{
  "rope_theta": 10000.0,
  "init_std_o": 0.00452,
  "schedule": "wsd",
  "batch_tokens": 131072
}
MLP neurons of a small language model. Each row is named by its layer, matrix (gate and up: input weights; down: output weights) and neuron, and shows model dimensions 240-303. Each number is 200 + 20 x the weight over its row's rms, rounded and kept within 0 to 999. A neuron's up and down rows have the sign that makes its largest values positive.
Before each neuron's rows, "fires before" lists the tokens most often just after its 100 highest values on Wikipedia text that the model never trained on.

fires before: "|", "\n", "-"
L15.gate30,206,202,232,223,212,189,165,190,217,190,191,208,157,210,188,181,177,238,200,195,227,198,197,206,225,215,179,157,228,192,168,162,189,187,225,158,212,197,170,207,188,239,172,208,162,190,204,201,199,202,192,224,211,194,186,202,172,191,219,217,179,207,200,188
L15.up30,203,225,182,208,184,214,176,197,226,197,178,195,183,201,198,180,197,201,223,197,197,168,204,214,238,217,221,189,201,200,203,156,200,183,226,204,168,197,199,161,214,185,215,184,205,210,174,189,215,200,212,225,232,194,195,192,222,208,194,190,195,171,169,194
L15.down30,201,190,197,188,213,198,225,168,222,199,192,188,230,212,221,201,173,227,193,215,205,181,174,194,227,207,206,218,211,200,191,203,210,167,205,169,197,221,173,177,183,235,161,174,213,197,168,179,202,206,210,247,168,200,200,224,206,183,182,203,206,244,182,196

fires before: "\n", " "
L5.gate70,186,198,167,233,192,204,205,186,203,207,189,200,214,198,195,220,188,202,234,180,186,216,249,177,220,195,171,187,170,190,171,219,197,195,231,219,150,230,200,237,215,218,209,223,224,198,232,159,192,193,159,218,195,190,179,202,200,189,207,160,221,194,172,214
L5.up70,201,206,170,187,181,202,181,219,173,200,219,156,195,205,171,188,172,212,216,180,205,228,224,186,228,212,182,170,191,173,211,214,246,171,196,206,196,236,202,223,188,220,206,226,208,202,196,191,216,230,194,215,205,206,191,154,165,217,200,229,223,198,153,190
L5.down70,223,203,242,194,199,177,222,218,235,211,248,184,193,182,183,171,210,182,198,190,220,212,209,186,189,198,220,208,182,207,227,190,219,204,160,208,193,207,181,197,192,187,181,224,180,176,234,234,202,214,208,229,177,222,178,197,187,165,243,206,209,181,171,205

fires before: "\n", " "
L15.gate876,204,179,188,194,211,193,181,234,195,166,231,197,187,239,226,191,164,175,205,182,208,206,202,177,215,215,187,197,201,178,179,190,215,197,214,202,178,211,183,174,222,194,223,193,196,210,214,210,222,178,214,208,209,211,209,198,213,191,228,210,167,184,180,226
L15.up876,191,193,249,193,181,228,192,209,196,227,210,218,183,187,177,225,216,200,211,209,190,225,209,223,192,191,215,212,201,209,207,165,210,200,202,218,208,191,213,176,207,212,194,161,186,211,202,200,194,191,190,208,208,182,214,243,207,229,195,221,210,201,166,174
L15.down876,208,195,197,203,145,229,207,196,165,191,198,234,194,222,183,196,174,178,182,184,194,193,154,192,224,209,193,226,169,194,183,202,190,190,224,220,205,181,189,171,213,206,208,208,205,195,210,186,198,199,214,159,194,214,234,190,198,219,177,227,212,216,183,183

fires before: "\n"
L15.gate236,214,218,213,179,231,201,209,187,180,213,195,220,179,207,169,212,170,183,153,232,182,199,197,205,198,233,186,221,242,220,209,204,209,195,203,192,202,206,182,220,227,168,178,182,216,184,174,237,199,185,213,230,151,217,223,183,210,217,174,203,202,213,158,212
L15.up236,177,231,161,186,191,221,165,170,182,178,183,204,199,214,222,203,184,187,196,167,209,202,192,206,190,212,217,179,200,209,197,200,175,198,212,219,176,180,209,166,205,171,210,214,218,212,205,197,180,210,213,228,212,185,247,174,173,180,216,189,206,183,206,168
L15.down236,201,174,218,202,245,173,234,240,210,171,199,196,207,201,225,214,216,240,218,174,198,192,170,194,195,207,198,182,180,201,203,213,206,192,187,185,185,231,213,203,170,251,189,196,186,183,222,210,169,201,232,213,227,170,217,204,203,206,181,200,178,210,186,157

fires before: "===", "==", "-", " ", "===="
L13.gate801,167,187,203,212,202,149,196,211,175,198,213,217,191,192,210,214,193,230,219,212,189,228,203,197,190,171,181,196,217,206,194,167,190,225,203,204,170,223,227,199,184,229,188,218,201,202,187,238,152,222,232,229,200,194,242,193,189,204,180,221,180,191,196,185
L13.up801,187,207,200,260,217,194,214,182,181,205,211,210,190,183,195,178,200,211,213,238,186,195,222,200,164,172,185,197,201,151,215,223,187,217,192,188,196,197,200,237,188,154,202,152,217,207,198,196,165,193,196,186,181,203,194,240,230,188,186,193,212,206,209,220
L13.down801,198,207,200,239,189,197,196,223,200,199,225,212,196,204,158,241,210,215,219,202,136,167,221,197,216,190,205,228,223,196,198,199,218,201,162,174,233,189,189,200,187,184,175,213,188,217,166,232,222,231,173,200,209,185,167,214,184,167,199,211,188,183,183,183

fires before: " |"
L11.gate79,251,214,197,195,186,228,194,208,196,187,225,183,218,182,202,156,186,209,138,174,188,217,201,173,234,177,170,163,201,207,195,246,203,188,211,169,239,215,193,167,200,191,144,195,216,211,190,170,211,185,208,207,223,178,222,204,180,226,180,200,194,196,199,211
L11.up79,228,203,228,224,154,201,192,243,197,219,179,215,231,207,202,201,192,197,176,186,200,215,153,210,193,217,180,216,206,203,189,227,213,206,203,184,196,202,207,234,195,199,167,226,187,210,214,208,196,223,167,212,225,209,200,204,212,193,207,192,210,189,192,193
L11.down79,202,191,225,186,192,173,224,229,192,239,184,200,224,189,215,222,177,190,190,190,205,176,171,186,165,205,220,163,221,205,211,218,214,169,176,226,191,211,194,209,188,209,183,207,207,205,157,187,180,194,215,218,201,211,187,212,180,196,180,184,214,185,227,208

fires before: "\n", "==", "The", "Following", "-", "In"
L17.gate792,193,185,183,226,216,213,155,208,206,203,207,177,171,203,224,175,244,185,186,214,195,218,204,196,220,184,200,203,181,202,211,219,257,172,194,189,180,177,199,183,214,207,205,202,198,185,211,226,196,183,193,229,213,208,189,213,151,169,201,201,175,195,208,211
L17.up792,241,185,222,183,231,191,218,241,191,233,196,190,207,190,193,184,168,199,219,203,191,198,217,192,176,190,201,176,216,173,191,190,223,195,183,194,179,199,199,234,204,191,191,137,192,191,173,150,200,208,183,205,179,219,176,193,196,205,195,198,188,172,196,188
L17.down792,181,169,143,173,178,195,192,160,227,189,200,223,234,220,181,182,208,197,189,207,203,242,198,235,223,226,217,226,181,172,216,202,224,200,190,195,171,208,186,178,202,173,207,211,200,210,193,211,195,208,206,202,211,198,177,210,181,151,243,226,187,195,227,186

fires before: "\n"
L10.gate440,202,187,204,198,217,206,210,170,215,198,168,199,200,219,179,175,151,216,209,183,192,198,220,184,214,207,199,217,191,176,206,188,202,199,209,209,209,222,185,224,183,163,184,164,211,185,165,215,192,243,194,209,193,171,215,195,203,181,198,221,173,214,211,221
L10.up440,212,200,205,208,186,191,203,207,189,157,200,222,206,189,165,200,192,188,200,209,171,190,164,220,210,232,212,177,229,184,166,195,228,196,202,235,216,172,186,203,178,206,198,182,166,196,196,210,227,184,219,218,226,203,209,235,206,196,188,209,184,204,232,187
L10.down440,180,222,235,206,194,210,201,192,216,196,178,202,204,234,185,203,203,194,189,192,231,171,213,191,205,169,208,174,211,176,165,221,201,197,182,214,226,203,179,189,192,190,215,198,201,193,238,166,188,180,214,188,194,213,200,239,197,182,182,180,188,211,190,196

fires before: " is", " was", " (", " as", "\n"
L16.gate901,229,169,199,209,193,220,226,184,194,182,210,209,209,204,221,213,221,201,194,216,196,201,210,192,197,213,180,198,218,190,180,222,182,217,201,210,202,201,214,203,214,190,210,223,176,165,231,208,180,170,208,219,230,188,184,203,209,170,179,170,200,207,190,221
L16.up901,223,234,197,212,197,194,223,178,151,189,191,201,156,244,190,222,158,232,191,178,207,204,215,196,210,217,178,142,178,199,198,192,190,207,176,157,224,216,196,171,223,163,179,218,217,134,187,156,197,191,231,214,226,200,223,212,191,195,168,184,219,178,185,225
L16.down901,179,201,198,193,175,205,204,196,178,201,201,149,200,178,173,216,168,226,176,221,239,220,199,185,175,187,176,160,210,177,177,203,192,216,175,188,194,203,204,197,236,143,177,224,197,173,210,179,230,232,221,204,211,175,230,230,211,170,165,183,207,206,189,182

fires before: "==", "===", "He", "=", "A", "In"
L10.gate466,168,197,205,228,203,194,222,158,199,168,174,184,211,223,181,177,248,148,209,205,190,222,197,165,178,193,184,214,196,228,227,188,226,196,173,210,173,217,232,179,192,215,202,191,192,222,179,189,193,197,216,193,240,211,209,206,185,173,175,244,209,183,197,212
L10.up466,190,213,177,176,204,198,167,208,204,249,197,168,218,196,177,200,229,177,180,199,212,193,197,229,194,212,195,216,211,222,221,189,207,202,191,235,216,173,170,202,208,200,234,171,201,227,166,200,172,203,192,173,188,216,179,202,203,186,181,220,184,175,231,206
L10.down466,190,182,185,205,207,219,178,163,228,204,217,194,225,249,219,200,209,219,236,180,209,178,210,172,212,196,180,170,163,173,184,187,214,190,195,187,203,171,221,212,186,233,178,189,181,201,156,195,203,209,192,184,234,155,181,201,203,215,236,211,192,201,217,232

fires before: " |", "\n", "\"", ",", " ("
L13.gate264,205,223,205,204,209,194,194,186,196,177,182,214,188,218,188,202,186,214,176,199,172,200,212,202,185,209,180,188,196,189,176,250,227,194,169,178,209,222,204,215,210,206,189,238,234,177,197,156,184,163,219,213,212,192,209,206,221,168,200,225,190,214,197,178
L13.up264,216,214,174,216,201,201,178,215,170,197,176,196,186,216,187,210,213,190,195,202,183,206,197,184,188,199,170,202,195,212,182,225,232,225,193,186,186,209,189,196,244,210,194,214,199,163,211,193,228,217,207,189,241,172,200,213,219,218,226,181,191,207,168,197
L13.down264,188,185,173,216,173,217,181,207,190,199,224,194,171,198,186,201,194,195,207,223,198,183,196,204,170,209,202,210,234,201,255,210,223,176,186,237,206,190,149,220,221,180,205,166,182,184,214,226,196,202,204,162,186,201,193,205,240,160,210,196,165,218,191,235

fires before: "\n", "==", " He", "On"
L6.gate271,210,189,187,227,218,257,185,175,229,201,181,191,190,258,214,205,184,201,220,155,217,206,193,212,179,184,168,234,194,220,182,197,196,199,206,211,200,215,215,208,223,201,200,230,215,215,188,182,155,253,173,212,239,220,166,188,199,189,198,215,206,179,175,161
L6.up271,215,210,237,209,216,246,207,193,229,182,178,201,159,232,217,195,187,198,189,191,180,221,218,193,207,224,201,201,197,183,183,191,189,219,175,172,178,222,188,181,228,191,187,247,172,202,200,168,167,210,171,195,209,217,182,201,221,223,184,206,216,175,202,210
L6.down271,181,189,193,179,241,171,219,212,184,207,233,192,195,183,166,232,213,187,198,197,180,217,211,209,180,204,207,218,196,211,229,195,231,203,183,204,185,206,218,196,206,200,236,195,171,167,203,200,227,201,197,195,210,189,204,207,202,185,209,219,219,195,172,220

fires before: "|", "\n", "-"
L6.gate332,175,195,188,159,194,218,168,206,188,209,208,185,173,199,215,206,177,204,208,181,188,206,211,214,202,160,171,162,206,224,161,188,213,202,185,193,144,228,204,199,196,209,208,215,183,229,219,199,215,273,217,209,197,212,160,192,186,212,187,205,209,186,173,197
L6.up332,187,194,223,164,198,224,216,211,201,165,232,205,201,247,220,200,189,186,217,189,205,235,216,178,179,201,194,184,196,215,179,187,223,215,197,179,208,214,200,227,193,188,183,217,180,201,234,156,229,208,211,201,174,206,234,207,215,232,200,204,210,242,168,169
L6.down332,175,194,211,158,173,226,177,173,226,190,205,181,204,205,214,206,206,218,219,201,176,219,197,217,206,248,179,195,200,230,205,184,210,244,155,204,189,213,204,166,205,219,208,228,216,195,225,188,224,205,165,209,194,198,220,228,187,223,212,224,200,208,166,161

fires before: "\n", " a"
L11.gate367,151,209,228,164,160,173,199,203,222,171,242,192,167,185,142,234,171,226,167,192,210,209,204,210,196,213,219,190,214,191,215,202,169,191,180,169,208,200,211,200,218,204,202,178,189,222,213,196,192,231,161,205,201,215,205,208,222,180,181,186,178,210,197,201
L11.up367,218,218,192,189,166,204,210,161,193,158,170,168,176,228,195,199,206,186,204,212,175,196,222,190,176,180,205,179,201,206,197,210,189,189,195,177,203,215,177,224,211,223,187,234,173,210,239,160,200,157,222,206,209,194,215,209,225,196,194,184,190,179,179,212
L11.down367,191,212,221,220,211,183,218,163,192,207,183,191,223,214,174,206,190,192,212,190,174,199,207,209,189,213,188,208,219,205,208,215,206,198,165,240,217,194,177,208,199,217,220,221,220,191,224,203,199,201,202,179,189,212,187,194,215,212,203,169,188,174,182,170

fires before: "=", "==", "===", "Career", "====", "Original"
L10.gate175,205,231,208,191,217,204,176,227,243,193,226,197,220,191,216,189,202,200,209,205,220,194,198,214,169,189,212,164,184,179,171,224,184,165,205,222,208,189,206,213,182,196,181,198,213,186,218,162,171,225,234,223,203,208,173,185,178,228,224,204,208,199,200,221
L10.up175,208,201,221,225,188,166,201,218,221,232,187,174,204,186,166,176,215,237,189,241,187,217,221,158,190,189,185,206,182,166,201,200,185,196,214,213,210,207,264,221,163,216,215,178,190,227,258,186,204,181,246,188,184,162,170,170,220,195,200,211,192,187,207,187
L10.down175,188,244,166,236,204,196,205,219,215,186,211,186,196,185,197,199,217,233,173,198,196,202,206,197,192,166,196,179,210,148,186,191,210,187,202,232,211,197,195,186,181,208,192,220,195,195,201,221,195,227,224,204,195,165,154,200,227,176,173,201,194,193,199,184

fires before: " |", ",", " (", "\"", "\n"
L13.gate319,207,221,198,245,224,194,176,214,153,182,208,207,166,223,217,213,202,187,199,178,193,246,199,181,208,202,196,215,219,210,186,222,213,204,200,194,204,198,188,195,204,217,200,174,212,215,208,195,231,197,203,179,235,207,209,198,155,173,178,217,211,199,210,182
L13.up319,183,196,208,210,186,171,211,193,186,213,217,220,178,225,161,207,190,211,207,230,210,195,172,154,190,190,181,198,227,221,196,186,214,203,154,213,213,146,161,204,207,222,192,204,204,189,186,176,210,213,191,205,238,216,190,174,198,190,207,209,190,159,204,202
L13.down319,190,174,184,191,176,197,212,166,152,208,191,160,196,215,211,146,166,214,184,173,203,211,197,206,213,158,197,164,204,203,227,159,168,199,221,208,193,186,165,203,181,161,188,216,191,220,214,192,200,210,186,197,193,202,225,167,230,175,179,204,182,224,175,189

fires before: " |", " /", ";", "=", ":"
L17.gate26,252,208,241,193,220,212,221,159,197,211,202,209,234,233,202,217,178,181,206,222,175,211,208,207,179,206,214,186,220,207,199,204,197,167,187,195,190,193,195,220,198,181,180,170,187,206,182,202,207,172,198,175,206,213,189,202,178,182,183,183,212,217,215,224
L17.up26,200,159,223,198,201,200,226,204,208,211,169,228,205,187,182,197,173,204,217,203,212,213,235,170,182,195,161,208,212,181,213,203,200,198,215,196,207,189,174,177,210,197,200,216,199,225,194,180,210,190,178,194,231,192,192,216,214,235,186,234,216,176,202,202
L17.down26,192,182,244,181,202,211,204,191,167,182,177,208,214,224,216,189,205,242,181,214,218,183,213,171,156,209,177,233,154,214,188,204,195,185,217,212,178,192,189,205,219,188,219,198,188,148,162,182,183,216,214,196,205,192,223,202,175,190,175,200,195,214,187,206

fires before: "\n"
L6.gate785,177,248,221,193,198,172,249,222,174,177,194,207,203,216,188,225,169,217,179,197,206,187,205,192,214,203,239,167,189,194,206,189,204,203,213,210,193,238,186,195,200,210,197,174,204,192,195,172,184,214,204,230,199,181,197,201,202,157,202,212,212,196,181,162
L6.up785,171,203,179,217,177,177,209,209,209,212,232,186,217,220,186,218,191,212,167,153,203,165,163,195,174,206,263,158,185,199,240,189,190,192,208,168,195,219,189,192,192,191,198,181,200,179,216,189,193,216,161,195,217,179,226,179,201,188,193,240,202,214,223,189
L6.down785,155,197,199,174,186,179,206,204,213,217,199,198,192,223,207,214,155,205,173,204,230,168,196,197,201,208,241,190,213,223,215,182,229,163,196,217,179,195,207,221,198,198,198,200,240,174,201,197,226,215,172,195,204,163,196,205,170,192,156,202,219,211,202,172

fires before: " |", "\n"
L16.gate320,230,216,174,204,222,220,201,221,220,143,207,166,197,201,208,191,208,197,202,205,192,239,198,238,187,171,185,221,176,203,180,189,198,202,194,217,178,166,201,193,218,161,141,219,205,210,207,175,190,202,185,203,197,171,218,188,249,213,181,203,206,177,218,197
L16.up320,206,222,185,174,190,210,192,214,230,217,207,207,193,200,189,203,167,239,214,204,193,209,223,185,215,177,200,204,231,180,187,207,194,186,203,222,194,175,176,204,169,197,199,229,206,242,192,175,193,178,215,180,174,234,206,191,183,213,197,174,200,200,207,198
L16.down320,159,220,224,182,206,208,242,202,228,193,188,204,191,230,200,223,203,250,205,183,190,189,181,170,173,217,213,171,174,170,188,222,191,180,216,222,192,224,203,222,211,197,214,207,195,212,218,218,211,176,225,237,207,197,234,206,211,220,212,233,200,189,182,166

fires before: " |", "\n"
L17.gate485,193,203,206,175,195,190,185,199,209,208,224,218,223,185,198,187,208,197,160,187,203,241,218,204,192,218,199,184,199,228,205,180,219,182,191,185,195,228,141,201,218,207,180,176,183,232,186,201,205,212,189,205,196,180,189,207,209,220,191,188,191,194,222,238
L17.up485,210,184,228,221,223,210,188,226,158,206,164,209,179,190,199,224,209,208,235,190,147,196,186,191,180,206,197,233,213,205,187,215,193,176,194,179,184,213,189,203,222,196,193,157,207,186,218,198,207,199,161,200,251,169,191,179,200,213,208,231,203,175,207,191
L17.down485,171,174,217,197,172,190,209,216,188,193,178,214,163,176,182,206,181,184,172,216,209,199,172,195,195,223,200,179,203,208,211,234,236,220,183,194,216,194,179,186,212,207,187,193,244,179,190,192,212,226,229,167,256,189,199,188,186,188,162,196,212,222,195,202

fires before: "\n", " |", " for"
L17.gate31,189,191,195,204,210,195,204,146,196,196,190,209,210,247,186,189,206,206,184,214,214,215,214,203,189,195,230,207,196,198,205,209,201,221,205,172,184,190,190,224,201,221,198,179,191,215,211,214,190,217,188,224,214,160,210,216,215,175,198,193,214,198,196,194
L17.up31,188,183,218,163,166,225,197,199,171,156,195,181,183,238,153,207,186,197,172,177,199,186,193,209,193,193,206,190,187,197,208,158,229,219,197,188,230,219,195,188,170,188,179,245,206,189,176,203,227,229,217,230,209,178,188,218,202,193,208,189,201,191,229,190
L17.down31,159,191,202,166,207,190,191,191,207,193,219,219,203,223,202,196,197,215,187,200,186,212,217,194,182,146,198,158,180,201,165,205,204,186,235,205,170,187,180,182,182,189,239,225,175,175,170,210,187,199,187,218,180,195,226,191,206,182,209,201,209,246,217,173

fires before: "\n", " the"
L16.gate174,227,165,196,194,256,199,203,197,196,177,170,211,214,210,196,246,166,177,182,191,200,212,221,215,178,238,174,205,200,211,181,200,209,197,190,206,211,176,176,219,202,171,189,204,217,230,183,194,169,214,182,188,151,191,193,170,221,203,197,198,223,171,188,189
L16.up174,200,224,191,168,206,180,166,178,184,228,174,193,217,223,162,224,206,194,152,161,178,171,205,205,182,221,218,167,199,187,167,190,197,162,202,224,200,239,187,187,200,208,188,194,213,230,210,231,202,197,199,239,179,197,189,204,211,187,196,248,200,187,198,201
L16.down174,213,175,195,207,193,222,197,202,222,216,223,158,173,187,164,219,195,200,211,192,237,209,243,202,210,167,198,205,201,167,189,209,175,219,166,222,209,164,169,219,215,170,213,193,189,205,214,178,182,210,203,200,207,226,179,211,226,205,222,206,230,205,153,179

fires before: " |", " July", " September", ".", " January"
L15.gate475,201,197,188,180,218,198,222,181,178,194,195,155,190,223,189,197,206,219,190,181,221,172,193,175,199,192,204,181,186,193,166,202,201,192,203,214,214,169,223,219,187,207,188,195,155,216,210,220,196,210,203,182,232,198,189,181,193,194,191,196,219,194,198,219
L15.up475,228,203,193,181,212,241,204,211,197,173,184,211,214,211,156,177,236,212,207,233,205,210,210,213,222,202,170,186,161,218,167,190,194,223,231,239,239,191,211,212,185,208,184,222,190,216,226,208,211,203,193,204,163,237,201,218,182,219,195,226,168,217,176,194
L15.down475,208,189,187,204,218,182,205,219,174,190,211,188,207,216,162,194,199,193,235,191,184,222,189,216,224,178,169,162,227,183,242,199,209,199,202,217,188,181,219,196,184,208,176,199,167,185,184,194,202,218,172,176,184,186,195,176,172,152,197,188,202,237,175,235

fires before: "\n"
L5.gate889,192,200,192,196,185,178,221,218,191,165,208,224,191,190,181,189,182,210,182,215,239,189,181,187,231,239,235,199,275,222,235,213,183,199,216,178,207,196,213,209,235,196,219,205,200,224,206,224,169,205,190,218,168,174,197,227,238,206,209,210,177,172,194,216
L5.up889,196,200,184,193,159,213,199,210,220,231,183,235,175,179,243,194,203,207,212,187,217,206,166,218,229,236,209,201,195,220,216,196,196,218,216,185,206,214,213,170,237,204,247,199,184,201,211,189,196,204,230,202,180,204,220,213,224,213,219,170,208,171,221,210
L5.down889,199,169,218,213,198,174,187,224,176,219,201,191,202,185,189,220,187,186,213,195,202,177,236,186,189,217,191,200,187,190,199,202,204,180,200,173,202,217,200,199,214,171,188,202,201,182,219,197,182,205,230,214,186,227,223,201,219,210,194,211,234,208,192,153

fires before: "\n", " ", " —", " The"
L6.gate913,190,212,183,226,178,210,198,189,171,208,183,199,195,202,209,214,202,222,162,203,189,215,210,207,225,218,220,186,201,229,164,202,206,204,202,195,224,202,222,194,202,173,195,190,164,176,229,193,189,203,188,171,201,197,215,216,190,177,188,194,171,170,216,198
L6.up913,208,194,226,233,164,189,203,185,168,198,195,190,181,210,189,171,166,213,197,198,224,209,200,200,195,227,216,196,195,233,180,175,182,194,226,197,194,196,204,182,188,204,205,204,172,196,204,200,174,224,180,177,208,198,194,215,181,141,186,224,179,207,211,197
L6.down913,173,202,208,190,209,201,196,214,212,219,207,176,183,199,212,196,217,191,198,202,208,198,199,218,194,232,184,170,209,183,179,211,187,204,246,238,163,166,215,204,168,176,210,216,187,193,171,186,190,203,181,213,207,192,161,200,199,194,189,231,213,217,176,215

fires before: "\n", "|", " ", "-", "2."
L10.gate747,223,201,210,180,184,197,220,220,239,205,198,180,204,215,180,180,215,254,214,182,204,226,199,202,205,188,211,220,213,168,199,191,231,233,223,157,213,177,178,198,210,206,208,203,209,167,195,183,150,216,218,218,230,206,203,200,197,190,211,167,213,212,208,235
L10.up747,195,214,217,198,207,240,204,201,226,212,209,188,226,211,186,189,213,197,238,200,146,220,220,177,189,157,166,192,222,189,164,194,195,214,190,211,181,187,231,193,217,204,182,166,158,210,155,185,206,192,192,216,236,195,183,222,199,181,191,217,187,218,210,191
L10.down747,180,210,217,176,184,211,213,198,222,186,197,227,215,218,183,187,207,183,231,219,208,218,196,210,231,199,185,205,172,208,175,186,199,203,223,211,222,230,181,192,214,192,226,181,206,197,227,242,165,165,232,196,166,213,173,186,253,220,186,213,215,172,204,186

fires before: " of", "–19", "."
L17.gate447,206,161,201,197,170,187,169,161,224,215,180,205,179,204,212,206,206,205,173,183,191,164,180,207,174,192,207,212,212,228,225,207,180,243,197,219,218,204,203,157,214,188,216,203,196,202,152,204,213,238,183,218,225,224,185,212,228,173,192,188,205,189,239,206
L17.up447,218,221,165,236,189,235,191,205,153,207,221,194,182,197,205,196,203,189,196,183,194,202,228,195,196,214,171,220,190,199,214,194,131,191,217,179,212,174,205,199,204,227,214,228,222,224,182,178,209,190,198,169,208,196,210,226,169,213,218,157,204,239,174,184
L17.down447,218,185,149,208,219,199,211,199,227,214,210,220,204,236,169,170,204,196,219,204,194,194,203,214,178,153,193,197,226,176,196,238,209,208,181,214,213,203,195,196,203,226,180,178,157,155,190,200,227,224,223,217,200,207,173,182,199,202,198,201,173,186,173,194

fires before: "==", "He", "In", "On", "===", "After"
L9.gate609,198,170,185,233,200,215,223,200,206,150,196,213,170,216,222,194,223,193,211,191,196,207,228,167,197,202,207,219,192,219,215,196,218,209,191,213,198,191,228,178,220,190,212,217,197,205,172,205,204,162,224,205,182,196,206,222,176,220,202,236,209,197,210,210
L9.up609,190,208,179,172,201,187,229,187,179,215,212,190,164,204,209,234,193,197,198,184,169,236,172,213,172,193,169,197,207,183,216,176,215,189,210,190,236,232,180,210,209,204,182,198,207,198,176,198,178,216,201,201,189,186,150,190,200,180,180,189,237,217,190,191
L9.down609,186,216,224,204,211,193,186,183,190,169,212,216,181,233,194,194,176,168,224,209,207,193,176,213,249,196,222,243,208,212,213,200,201,212,206,214,194,204,213,173,201,192,192,199,185,198,165,164,214,198,225,215,204,210,189,199,188,196,221,210,223,186,227,209

fires before: "\n"
L5.gate183,175,212,196,202,196,179,268,214,235,153,213,236,205,211,204,198,211,239,199,179,204,202,197,187,222,217,194,201,218,183,219,208,219,168,158,167,196,260,190,199,235,158,238,201,168,194,221,194,209,231,193,214,202,169,177,187,213,187,218,187,209,171,198,180
L5.up183,193,204,206,193,201,201,203,228,208,211,201,219,208,220,200,191,200,214,208,183,261,209,195,215,161,167,208,215,164,175,161,234,228,200,193,169,195,252,189,196,228,194,218,228,184,214,198,146,202,261,206,207,223,179,209,180,219,171,203,177,187,182,198,182
L5.down183,164,186,202,191,185,210,225,204,213,171,199,204,200,207,177,211,197,201,196,214,211,194,213,196,187,181,218,184,201,210,202,212,208,184,194,190,231,201,190,215,203,209,217,202,200,184,190,184,187,226,186,214,205,206,193,218,239,201,216,196,183,200,194,170

fires before: "\n", " |", "S", ")"
L5.gate888,206,202,207,242,228,205,204,192,239,179,154,252,180,203,182,185,188,180,204,199,199,230,222,212,224,208,182,210,238,217,196,195,202,211,215,188,171,217,190,200,185,190,258,212,223,170,217,196,205,174,164,222,177,190,183,224,189,152,178,187,203,180,204,205
L5.up888,167,208,240,217,190,213,232,217,193,211,199,237,189,209,205,177,183,210,234,208,204,211,204,200,189,197,171,186,249,205,235,192,206,180,204,163,185,213,197,230,214,203,246,202,213,187,211,190,176,174,199,216,176,180,219,216,215,178,181,202,197,183,207,198
L5.down888,188,207,257,194,188,215,226,211,196,189,198,188,206,216,195,205,162,235,208,220,183,224,192,195,184,181,173,217,240,216,235,189,230,179,205,214,183,181,163,238,217,199,209,171,246,203,221,205,204,210,186,197,187,174,191,210,212,199,175,204,181,189,220,212

fires before: "\n"
L10.gate94,171,243,209,153,190,207,217,243,194,190,213,186,214,204,175,217,181,233,206,178,242,193,219,187,186,218,182,182,188,182,235,197,228,179,212,178,205,190,223,181,192,198,202,235,195,237,229,174,203,215,223,191,204,193,187,213,204,198,224,186,221,192,183,213
L10.up94,173,213,185,175,212,201,217,213,208,178,217,194,233,200,190,219,191,232,202,180,226,208,224,192,191,206,185,198,195,183,220,179,195,184,206,165,203,203,193,181,177,186,225,222,186,223,213,189,211,212,196,209,187,190,192,212,234,192,217,201,190,180,210,201
L10.down94,183,192,195,167,206,205,221,210,218,182,207,215,206,205,204,199,216,220,206,209,220,213,197,219,206,192,186,224,200,205,206,192,186,209,201,169,196,201,208,201,206,193,229,194,193,189,203,217,207,204,191,192,202,185,190,215,209,189,212,197,183,196,183,190

fires before: "\n"
L10.gate8,176,185,207,194,189,198,202,217,210,190,202,192,206,231,199,223,202,227,202,206,244,204,204,189,196,189,210,178,198,170,220,193,206,154,219,165,213,213,199,216,180,202,171,214,190,250,222,220,188,213,207,197,213,174,210,237,189,234,202,165,175,192,192,172
L10.up8,190,206,191,181,198,190,185,215,193,192,247,204,226,217,176,208,178,233,199,193,211,215,227,188,208,232,172,184,187,181,219,208,184,193,211,222,210,213,210,206,172,201,217,216,219,196,197,170,219,232,182,181,215,212,183,202,214,207,188,191,211,205,235,196
L10.down8,201,214,204,188,182,186,205,218,181,174,217,189,228,209,214,200,184,217,210,216,197,218,241,172,204,232,174,233,180,179,214,227,207,187,201,177,222,202,197,217,186,184,222,194,166,202,202,198,207,245,199,207,202,215,188,214,196,187,164,211,196,181,203,185